config.yaml
head_dim: 64
activation: "tanh_gelu"
norm: "layernorm"
attn_scale: 0.125
beta2: 0.99
decay_fraction: 0.313
MLP neurons of a small language model. Each row is named by its layer, matrix (down: output weights) and neuron, and shows model dimensions 320-511. Each number is 500 + 25 x the weight over its row's rms, rounded and kept within 0 to 999. Numbers have three digits each.
After each neuron's rows, "raises" lists the tokens whose logits its output raises most directly, leaving later layers aside.

L8.down1569:500498475534541499489547476493498533561491450466491526544500492514494511477522503501495517494464540464475465491499482499515484495543488481489475501505463514474495540469532514440496503502529479478512500478492505450508495545490467473494469485512475491521488487482481529519522459501477494477523515500456502470494493554459530513517480533491530504538508519464473497526498485464490521476449494505504452465457517502490470483489499500516477456498536481474510529538499479526517504521527496506498503447468473488485498511530472494495491487496490523528513473538526451486535509523452510514
raises: "ures", "als", "urer", "al", "une"

L8.down1654:470494468512510511479515490472511513524521558473563520498506498493501488502548508527371466534490499483478501531518494474494496470511500466516528429486473485505510497502508487460475486488472530463475496517483505486579490483470473494469508495543496533493528468504497510486531497525488484462462509464483515433500506540538487506507538497466487491487504473486509515465506458502510507528472492459534483495482488525510507524509526463503513541506465519476488473488529495529487520530491517444535490510528474511495508501462503515512547488513482505498504472521471504505494479478523535491
raises: " 1961", " 1969", " 1965", " 1971", " 1987"

L8.down1413:479481502474494465472528501485510496466506501481568508495509505509482490436530564546411494486503481494485550529484513494513541541554493488491531500454493523525466486495550492502471468440523492500493528501487524492524490479526501488493458520538513491466484453534490508516456486553486484507491492491483490526504534513436487481507519493511519523529498475494477500495499493538440520466469510462516497526517425455520496499508503497488478501496494485498516510468480529473513519503451504493507488540498477543507501485502507532491475513513479562478508508481529506501501504480505511525
raises: " year", "ying", " Year", " number", "ies"

L8.down1360:480552464505509503534483484518519465512466473518505473537527467486512449515443486504494516519465515491516507460519493539502478517501525512547503528504506487514478489499476523538521491556493467498423539500467494511515563482513491482507500498526482525500459495513460488536501448518495510495519486508486557485484492510494503474519495490490494500552518533505470518472476492472457471494551553494531489494491501447525501540455508515426469463497549469516514518525494466476509533498505526501531496516517519498515515465513487474514474464501511511472499527489487490511483488521496483492
raises: "als", "al", "bin", "ed", "iss"

L6.down1418:523462460517529492483457521425470471485524506502502516508510487457492507480504502487499456483479487513481485536471512544568466555475549519540488500462545507527502491464469492534494528525451494494474501537509473516514514520497514468490493505468533495468507551523427494502493477503503489497511505540497514537462458502488474523520462535518506520493448506483523527469484472510489519513477495517541487513516478465493468531535516462474505512472512487517493529474492520528467473511484526519470504465488490494460500508479467520474471482524502458447470477485516500508491486538499514509
raises: " I", " you", " my", "?", " ["

L8.down1464:511506449486509494546482482482499561509492528497566503488505501459488486456517507530484485466527466499548511455498487459478454489543486482498475504466568494495520519520532482483463482479505491543495517463448516504474472500507500502490530477513480463505468533480483503517537535473531503506530504493519481500494478482521457536501508539471498530495472549517473509450508543506479493525484499495501497484452475496522514458467505479511486493509517502509463481533493560551474532530515510510508476521501496485467493514479503511485500530496485515495545479484494487509568482486508535533
raises: "ev", "vi", "ye", "v", "eva"

L8.down19:506476468477479504512469478495484518526510511505502527496538481495500502545518525495483518479492545506493497494511473497491484507483514508514571509443506513505563485492498494514458467467561526511494498475513487491495452507509508500495497475461506505497526540544529506461513501519436483484533462497466488513512487518528518489521533506510520480543526470498463503521519517506479475516509454519512482464530472491515512512486482523507512531509516526480523482503520495510504512516455477510504492500525538485502538489520492568531482515470466480526468563479520460502454483509520490507
raises: " that", "uo", "less", "ged", "fort"

L8.down1015:478512475553474526507473485546501472478512494508457500472471493501455495516483491507480481510525526516535511484481525483490464469490552509542470494529510488523514491499491523539517493493498538495484483472511510503534518473476492506504490488491486523500493507498536535478514465513515553503537502497475519502478519498527483495529491504516540471461528513473478540534525467495487433487528501488457500454505494467524490501489496544495473501510503491494494532466523475509482484478507535509519479516496527483518517488523460513482485497473561511521495486480469536490512461489484513464
raises: "d", "dy", "ds", "di", "die"

L8.down274:504482469510493507496512520499482479469482490547481493500536508479499462553482502479470472443502506455522539521512507444523489510490499572520496468497505504513553472506534489491491551547456501492549534439483506498506483466517480467509464483491533504498534546445529542498474480534492511506482526529483484477480448504513509464489471476509455534485478516506490519528509495512485507508544499513496468477489514469482500472528511441522476485506549529500497476543477546455530490438503462480486490517512540505519475459543505484498470480530487525473445489494541526514477528523486492486
raises: "i", "ni", "ese", "c", "isi"

L8.down1324:529526464515517515536535503538506502538511465530558506498495504530509452461546492536487517480500494506503432487527500541488433530522463530545474532486532503500528499459515510542490491543513519484540528533516492514443502477473517480495515536484523492501529520529478525526475501486497469507488491521525516513459516494511518478462470508478519459456530496512504507472498488470534460461464501498513530506504492497479495505462488470480490512469513483485477529504534474515512508529492508479489549489552448509485509496509461532473478491463527512520494523479488491514524540494476472421
raises: "tor", "nce", "rs", "mate", "ble"

L8.down1229:522539501516535508419514502485529460497514500511508471476494442550457511488505500510443479467511507490487517494506503542478460530535496501522478548468494497516512454504468525451525511520499496482522464533470487497457532503495456518492494493531503450457525508458464426465487468462474501508496516467498487481488538506477476478538524516493457525549469503509484515504456458502488538488496554472542512474533537491488485534503488519483498513517475548480501547465553475504496507489503513478536482481508486503482497560508478495543477445528519512455523481492527507489495510494525472498
raises: "rica", "ric", "rod", "rity", "ral"

L8.down310:478498511488507491494466485507505510492537498528535458509489501484521490482496533458573510508502463502543496501502494517486479550486504491531511498513514501534490523477475507523517501507476527530502490486496566485492506479507482507508505509495488508437478482494564474504510467497456540504469542495523484472487478496486493527519493444541481482514523467539535529508470473517534521500472442481503542509503523507495445476519501453526504518503488513507492488519485518522501471498539484520490482470473514496527426520474527499512505454494528532460489496475509493490530498479466496524
raises: "sp", "st", "sea", "s", "ex"

L8.down1900:511464483524514542515474446479520507482475507537529514537479474450483459496520540484589479503522468467485480460528485477511495502537515519496507530524534493516468478526515450545526499527497533527520517501525489510488519516456470480538515471495505531472529531495493470449523531503477512528515550514512504496497450503515508513461461508505482495464503528468500547517482515466525500474469501496511489486499517530543538522521467508520488538504491490501459440534510450487471495463466489481515462498470482480457525528469530540483488467532498449504468484486519505528477443524518504494
raises: "the", "ut", "ist", "ente", "tes"

L8.down1364:500507519455487534461501491528482548494533485530507504474482462544514489519481492523489497513498500505530526459491499506445527484479433498477517525505476483498509475529465499516508500532468509520460503523523504490545457510464486537503463522504464525469537487498508452482488453526504478504509490544486488485495481504471475479489547494490495460538481520560478500514488468459482460533513503507489495527517513495494532436500503499496529500471458499517468492489508490463483510544465516492488479510517487480500521474522499521526476494480507483482517499470525498532493496487482488479
raises: "ries", "ram", "ce", "cy", "raph"

L8.down191:496518552541505518488494477526524497514518464471533443503547535525491518506472564492508505470524482495505489460476516505488477502506504492511512548489521454460518513511493492532524514499555463465502508505475527486498505492471471493498497479488544507499522484479486455465467483505486496502475503491501515452507464494512565529504553464486494475517439488477480497490508506494524548547464534544480498505479476502488573470453484530515512498489472491521520537505536570514498487498463480495459518481526512475477487484495534538488437514515497528517520516502484463504477480498465510487
raises: "nce", "rica", "onym", "med", "ribution"

L8.down910:532527561482552517512500470481522482507547505526501487502471539519506484501517502496418491482521493492493483500482462496465519538497474507553492494461491474541499467486484519489514521512495471506494482502520500522507481494481492487471508455516494514468493528506518503501511463516514480487458486510502482468467462499501491469529466505497526439543532555473500498492511510530498462504442553503473528514520451487496497462523525500494467510515549470464515512499458488531465504468510504513506487541511503472470507516497487512520506496507476503523492521465498544503492548515495532470
raises: "ux", "ires", "ock", "ix", "uan"

L8.down1781:508498468485528463529496476466450511495473520492512504513497522504532516470541522542479469507498512466554541490503473477492499491514500442555438450489504538501482541505538494507453468525529492517512508499472543512491564529460495503517521494485539494533539478486502461489465511533527525495498510508470536496481487491471524492530503492501506510516523524470503530500475523500475558537490479482499493490508475481551495555460458475476482551487505525479476545512480462496520491432513492495535481506472518526533519496510508528531470525496508513476509514471512547464513494538480495495
raises: "ds", "outs", "lines", "ts", "ls"

L6.down1309:511451494506533479446492469517462508526470475495505524469487524494487479487514485544518497493468479495491501504484570478524470477503516490514503481532479493505487464545459485511444480524520499515445504494530463490523528480532510496503438514541469506522516446508518459523517533556530489515531522497484506495491497511527445510525538509508565480466524497501486495486468522439476547501500489487477500490533499481494499490448530512471491505485465548507512481512460518502509554546502481477561533518511491510488472523482520474459525516495498478499488530527506419491508486519507517532
raises: "e", "es", "icate", "ication", "ice"

L6.down1052:539459498492525478468519517490493500448510552474501501454519493498483487521493467516494458493487506486535485512469506480514531488456519499502510504503510552507447485511502496499488480520474535519494532504490517495524458485525505485462520481466475497507546469470534498503495503519534525512495514514516521521542490500547485476498490518468527515479411514485503458496495538493505491509495549506470502480488540505507503526464484496446453508549495492516494548494484490552524498472528497523554467485516497507504557494484514524458483496485537474543507477437514491522547517503496521490
raises: "ne", "n", "ns", "ning", "OT"

L8.down100:515480501490472467505509475502495541461458449538508465487526496485510486468489538503469438517475463537532516486506488564520459467568506488509480445503474517515486495511483515537519499484518502494468526492470473501483506495475510504485499513492479507492506550517506533483528515477492482525487516485538503493529509540494512542484514458475474521502484502506500511499527494517532479475477504507492511525503480469482502533480516491500543489503524507473503494427495457526515543478513475516527511476490486517504465538505476488483506493503503493506488477533483456519517535519505454520
raises: "ish", "ably", "ound", "was", "ion"